Weights of a small transformer language model.
Size: 13 layers, width 192, MLP 512 SwiGLU, vocabulary 2048.
Architecture: rotary positions, biases on query, key and value.
Training: a variant of Muon for these matrices, 149M tokens.
MLP neurons of a small language model. Each row is named by its layer, matrix (down: output weights) and neuron, and shows model dimensions 0-191. Each number is 128 + 24 x the weight over its row's rms, rounded and kept within 0 to 255. Numbers have three digits each. A neuron's up and down rows have the sign that makes its largest values positive.
After each neuron's rows, "fires before" lists the tokens most often just after its 100 highest values on Wikipedia text that the model never trained on. A number after a token or word is its count.

L8.down134:145105122149139161135127144121167155129167151124075118115107139159133103151122155108129115144088111131151110104099126096122110131122159153090168151147143114108099116127174127134151138128165139108149110095175148076126109141143112133095148096079160086129106139135087137126120161133174127111125095143137081101102159152120110136124125133101168101115114092122107158152121161114104135084153154116063104152068159135133109139116090130165115127140134132116124149155156130150150116158197133102101146156108135105181112099150136102125119142129136123092095103091113104116132131131130126113
fires before: "." 17, "," 16, " of" 11, " for" 7, " in" 4

L10.down284:100105102145160164084131141121148082138098124153131159116110116091176130140102162131089122145116112100063136096155117142127110146117122119112114118117086127092164139154162122131106158129175131088115143119115111114144125136127125104166121114113130163119127125143134162098170093119104137152141105089089136171154153090115129120092132146097120128132166141096146078100146099109127107103136102173114146155117139118186068138136137161161111125123102098082070127148133136136129132108096156118124158146129148104154136149111140093149132152103097137081141102138169128130144125099133115136
fires before: "\n" 90

L10.down373:125102157155085132109149103113112154119129096139137124138166135160116124128102144089148134119121155168127093068121116141124137133133109167121165132087145127121079146200124073145151141138160146146066115146091136104125140144094089144141132130137073143149155104147144111161141108109145140130116152132162123131123146130093101134175094115122146137128171144143135182128079095113093139089158149108120136136087114094137140142078142131107139167116142076158083143129152132132126122117099102122106173137131155145148145110126118113146131100089095124138126138108150156134093144160127134137
fires before: " |" 20, "=" 17, "P" 9, "s" 5, "S" 4, "ed" 4

L10.down469:130121169096112116106111137096123110136139115146110178098117121133097136139117126120088122144173108156125137167151120096135105125147072129121141159100080141147083107120154181097135145114134192098125139128127129122147119127107139104115152147112102130162171151147110136119136144150142114094110194099159127163131147123087140136147149106105074148091109126110134172120123127144107162123106132113101097086122131148080143121119134100090108109120112139111114121096100192147111118103147176111096111122115134135112115126084129159081118137134121128124106078149187128106112149114137106127
fires before: "000" 12, "7" 10, "0" 9, "8" 9, "6" 7, "5" 6

L10.down182:089089121144117156132081136136145119123151112144110174089100143176105137128149144095090124137134106132123156152187097118088098110139097124124155130108139145112162092142186098133160146163114160159155124129133120137153120111081124155135157125117144135132098139108123140159122134098136158151074147168094132140124142130115136122133131101140120134120126161134058128105113143182112137105131151114125095088099157104150145159125127156157116112082145123070075088123145118109119143139117156158114138143118117122104067122102131108127085105134113141139083116105146109136131134080134123131
fires before: "3" 15, "6" 14, "9" 11, "1" 11, "8" 10, "7" 10

L10.down291:088153122063116183114130116109167183159146144142135107163113106157126139203116111129119125118101119142127188110143137118157111133118116171114119127144121125113119105133110124109155124120163154163135103162114144143128190117136099149162181143135125146099122098123089142143114091129116128148139137117114129121187143144133108090055140110105120130134122126159153132161144109143057103141150108129104120146133151105136150139132138179146106132127122116142162113113151125125152120131111108115091135103121114114130123132138127142128185130130149096117159081170136115143140123166157130182
fires before: " of" 22, "," 15, " (" 10, "." 8, "ted" 4, "er" 4

L6.down507:106120100135120149072122107100115127099155087104126147141203131150142120091104127200139148135129151097125138113137153157162154111124137128131096119131140160122132116151112108129141108159097154114118122118113090113156136138147167111156128100181135154108105146153098140104124143131141101173128117075125125124140122100087105153113153120151097114141180134117109159159132177135140149121158127099110140098163153129139103088144120122110092134152080105152136096119105126071195139127101108140137137111143104120093110154111096142090114118134118151139103110137140127136144103172172144111
fires before: "\n" 34, " " 20, " ." 10, " 1" 5, " 5" 5, " 0" 5

L6.down314:110122117145122096176125117138125126143138150130098110089154126106132176077129092110168151143098167091161103163107104144106109128152134103080164137099115128157129073155105170120098154123161155125160124149129114178109140131134130133110086113181115151139122138179128109138116121129094116154155124153140139109144136126079155154127099140107145140137134163128123134135164159096108112133137191145114113095132123124171138119089134115094101103153128104122145145159154148121100162070159088147133098133160138140134131148154114119144102117135168157150157137106127106150131140105098113167
fires before: " |" 40, "\n" 13, " " 10, "ames" 6

L8.down112:111147109096123157118138135104142156106118082127112130138121132118150160088151132087146153161194109129129139132117143137122149117136089141086147090104117110088147167110145115144096176141128152133144139139090124157088150143119118195107100138136121122130120122109125119067153129117162107149095106148128122120150100093144151143125114128138116098108121117118139122146118150132133099146122133164081152135133180118116143140067101108118146134098063156136106136131097141099154138175141095120123086132149099179110152087121129158118108142109113139172106125134162138154126121153186111096
fires before: "-" 40, "," 10, "\n" 6, "′" 4, "ed" 4, "6" 4

L10.down83:108125137107120138173126149176151151139153110143093105128110100105110170095105092097116123115086108119135136112104091103148137113106141135139140095124088139083127171138177173119148128131190120128122125173112165100124142173111141166145158140154126147107114130140133106128106148085109150087154166097114159131120108134121154123116139139088090083139111105125172122134162145140153140097149108163108142120125117084101118119119151140154150071122132105141123122125138103152117119114100129096154110136156091152148084143145131125078100119137115126188133133135112184108125131124115111173
fires before: "\n" 23, "," 12, " and" 11, " (" 8, "y" 8, "als" 4

L8.down444:128113127114104146110150068098110122116129112118141165106130106144123127121106146127070063111134153183098097124125142103143119176150152089092068098151125136127106143096157087146148111142144147088167134152089185120155143123104142094165089165143105106110133122103155129111122154128113159131098126145162130116097140099101148132128150118167125125096124146192136152086121091131163149153125161114097122110136134114107111085129124099127127091131165135156133160103103136147115125095122145109099171138143137132124123142136134111121175113131156134144100131110175110118147120145095130121
fires before: "0" 16, "9" 11, "7" 10, "1" 8, "2" 7, "5" 7

L6.down445:105122106093146141115103180141130184124140133095126119123096095148190127099078107129137122151130110109135143071103117157126111152124149136141110137134133114142137143152121085115145117128156059180155116171169153123124135123121132116115151129130148120162138087175090088105128170118064149094127116117120156094098122079117141142110138137109097126127166092141124144113102108142115120131106113141136159097164135103152113126113105146106135127113085096159105110143108123105117162107145138113141128098162100089132136125160122144123110142105144134158094100161118147111132089176117103097
fires before: "," 48, "." 21, " and" 10, "\n" 5

L4.down33:128110097109139123139109151129148132154116155096158157149120149140055172157166107124088147124138180108123136140142108122141096124119139150118133123174130128132156091135081125146168159163153130141137101137162120145119140110087120113131108091163125159124139145147149110092079126101126121189093094100116160116111115068119158108113127148084135137131100130088136155146132127133127100149126169137092119174152134118192121113137116134143098094157130121075093114143108122175115079124135129082114113114107120133127153159132142092145117098118145096127133134134130134159106087119132120111
fires before: " |" 20, "ted" 12, "er" 8, "ased" 7, "ing" 5, "}" 5

L10.down60:114133127133126144122131156092135162118102135137198124105118138171161133118144076134129088118135132142181132122106120179142118132109117133092150182129124143063128140146122152156156139156132097120121131117097124118152108131167114115122121131120122103125120129113148147163124080113141133147076134126108087138114118151148090095109122172098130141151113116178126146147123149127108116089129088150045130132098105127121148167121096080135157123153122116161129120130108162122093093095156167147121155165126114128140135117128123118125123114094101182100132080105116170129134167155122146131
fires before: "," 68, " |" 18, "^{" 4

L6.down132:122180149147092161097142156124115151139167149108152137144098093126142087088117117142127093107149127128166095141125107081140121129114113131135140149158115131156137077105113093184119128119140113129095150123104147124097136120181126081094131141148103134161129131128079151120118115140119109152140158143137127107134191141145148134102131105132099098157115149139109122138156146124157109123088099126117117130106117171182093126116147130143094137120140139154119180080136093125139150159174130151131158113136066129118105117147172145131098144138164150134141148122182110177098093135141135142
fires before: "-" 53, "\n" 10, "  " 8, "iz" 4, "iver" 4

L8.down1:100111131077152096130093091130159148118139141112154105123106105138124122112175124127116132090105125095148119106060126147140147158160105095114171129157124127122169120156164137107116135170128137141118132161136161147154148115196122124115150080149112104145123091145153128134100106084112120094184121153103151152130091110124151135100159131133130072122086119104178085133121118108120150117123150130147151116115114127142117121141150121103108097138149117121129117088102104138113156096096159116116142120144058179107123159125136130182075117167121137142138134135119135114135103131111138122
fires before: " |" 21, "," 19, "." 14, "\n" 11, " City" 4

L7.down66:114097111123122111140106121086136122096143138123106151099071147119168130119119132162133118115132132105113119164144173133141091146136134149155133150127106136133166175141101136141134139156153108139107116119120131097094100167184137108156145145133117134123132097131141106136111129086111123102114162136141143163123104103149111139084132112160120169088102124151139088104127142112109081098142130141094164114144155117106122154118090133141098176105081168108130107114180125121129162085118141054106121145147084101170098120161136128152131125147108168128139153156076134160098125127092096130
fires before: "\n" 43, " p" 4, " j" 4

L3.down193:139141095129111149155166121159132158108159142124043123134084111178120099143097121149103118115150131125156107115115152085075079169128112117083115091147116086142132143117130142157099184123143140139111113176131115133126183113103135091110107153149110112134130116119085124130102179142143141163130095129118156148140178087078146150140146124119096085104112119109141090171117143099165114127126109119092090118108131119152144111106125146117127112148169149115105108136166087118122155123114138120154110113133123134149133142138138126102137131117098130135086119182138132143155112116113138133
fires before: " |" 41, "  " 8, "ey" 7

L10.down443:159101114127146141156109148127131136136176090119072100159138119113144142132106100150107164168134099150118117165112124067140060192159123069153143110159124117111173112135147149157150119139139157118090118078152103127155090130131105145144104126140140135120114122162104114109092146128113124131116138126117125124138156105115162140144107130148139148122105166111144119113153100136179149091148130159131100148136102157123117156163138142125147073180151135078136105183102121106121110127154100098145118134110131127125154110108112091116095092157138124128096131112109133134148088102124159119
fires before: " |" 29, " of" 21, "ive" 7

L4.down398:134136182142131128126088160077136112181115124155167134113114112123120055136176147140137141161100141129170109113130117091117167115140146113115181125107168154115102125161148143153126124136093165177123118117112137115115129090134164137110143121121127141132100117144137139128077135129099110156104112126141144148133155079113096117133124158098095103116138119129135137150153075133121143104180183139128149133113136134125165119103118124154112132132156108094137115180134152092134129145112079111131127114159147152129171128136098160134083126133123088122117150170117167144127090137149121072
fires before: "\n" 90, "-" 5

L7.down90:140148109103129116126123129129067110165152139115104140107166083153153152132120155139090127136123117112160131097125114137164135146104140130125055115105103112125106168128146106115117129131140121142153112130096120134146158104098171097154097150173148127106147141151117149130141158154104117151162116173149157118131125097102170116107160090119139107164104140105134150144085138145170117113165075123128169130131134105125142129139142108134114101150152082134095136098121077071138112114163135150142080151109098088156124145129117150093070147154100127111145138131130137116158108147169168120
fires before: "\n" 30, " The" 15, " He" 8, " In" 7, " It" 5

L3.down151:116112125112109088136126123146114165185140141138155137142138117137109121115144102128105125103176132102067106121095136165131148148123108127134135150125128142135146108112122100199156115131120165127127123122177132118139127146158079095099127137174169134121142144149115124132127089112156123165156123156099183126176086116126145154133108105109102134111117121097105107125138144154142155156147130165086122135134136112097122136138104128170123143132107151134101070144144121150128126148158111165152126138109076160101109108111110180132110128079083167157141112133160097159161161149138142173
fires before: "-" 58, "\n" 31, "y" 4

L10.down346:136165162154091136099105128102106157142107113149120110141118127139148120151102098122171132101103110140175132126169130138138131111139114130113119153087133118097116147090095141143176153115136120110168064127113123127111101144169158074175106087120133135115150133128166116103127102081126110124110096128140125134099100146129092142168154138116102110139166114130156088148111158143135098125154150151114130125127130177141176156124101094122095107140134133110138129164120168132112088147147126127138098179135142080141182142152136119118077121173174121111146112111153112128130112127074114111
fires before: "," 72, " |" 6

L10.down227:129108161124150114123145141146143153147118105155127126160148112133172114116141130132127122098127125097148136105141117150135164142111142083120106125124154125082134096117144088145179157176105103141125141169103163099137131131110114126158116139123175120151180104160139115129123148130112131110126110123153144122151144088071118093142136116146096165089154158132094134178156128138152127103107153153048142136166124102094159137124140116162129095158104126105125126099102098089133136161172116099141143106134121149086118189115111115137091130124136118147156132124128163102150111108118161063
fires before: "-" 75, "\n" 19

L8.down279:123119125153121124070125168137129171109137116112123111149091125117150095127125177124092125126159124111144105107140149098096136122103129147139138131121075171185149090114127156132093178106147150123140143173120166111138152104165123128129153113126115117114110128101144113108135129100124088125128089101106111143136149136126098105116109119067103112128120117149129068145120134145125122107117149110060102113114116188125160144130129118080113128133134134155124137119104155117185217093133119124103085132158086142138136123149113134129099136153136115137133123107165163115132114174147100132
fires before: "," 79, "." 5

L8.down212:120081124123129132157142049133156134118150106170135143110100128117165090103153118153083121137115108183119115148132149107104127105098094080121163128130108127111156112152149156083119120127159120115125135166136140133149138124143139132147158117145121151136092108139147113149119097131141134136129146127160113109120132136102144134145158136181142131098174181148103127129116106129128111150090148133093119105169131136134175116140138111089125111132071118080144126087098116103138147150144145125096048174140130123111143140139159113169146106098176162135084134138141084145142117133127114154
fires before: " |" 25, "4" 10, "9" 9, "5" 7

L4.down381:153155147113130174148150143157126085154121136127128141138128100163127151140105149145129123149150134063124151116144151153131147169118135157120114097157167123176127149188123149152115169125148132084138097081108177163102131091115089120108145110142143109099106122163143127108127126152058104122126124157119144099119100136115134146121173125094082128091099133090141127092129121121144163157145101116112130146141141149140117158117101098178137137128095124105119151150102102134134162107127153084149162148148085135150168130121149147126135098116087108104140082160100145118126144125133155101
fires before: "\n" 30, " \"" 16, " He" 9, " The" 8, " In" 5

L7.down323:131088136097125124129117132142096144116104120147123124109183144137135078132124133146159133117142169039119122144142165121097152138163128103115146140155106151171082169141119136109132138158135129151124130139125078163109079135154114122115193103162106130121110150146114111124136121108086105145149125140124168175147130150130108098158128135117084123163188129159129129160145144151133132141110141139128156082130081105147121092117131127151138140172120092123157142140131118133130120078133134131120108147140116072094110184109112120121168093150112138161111117129104116127140111159097103106
fires before: "\n" 31, " " 11, " C" 5, " 1" 5, " January" 4, " −" 4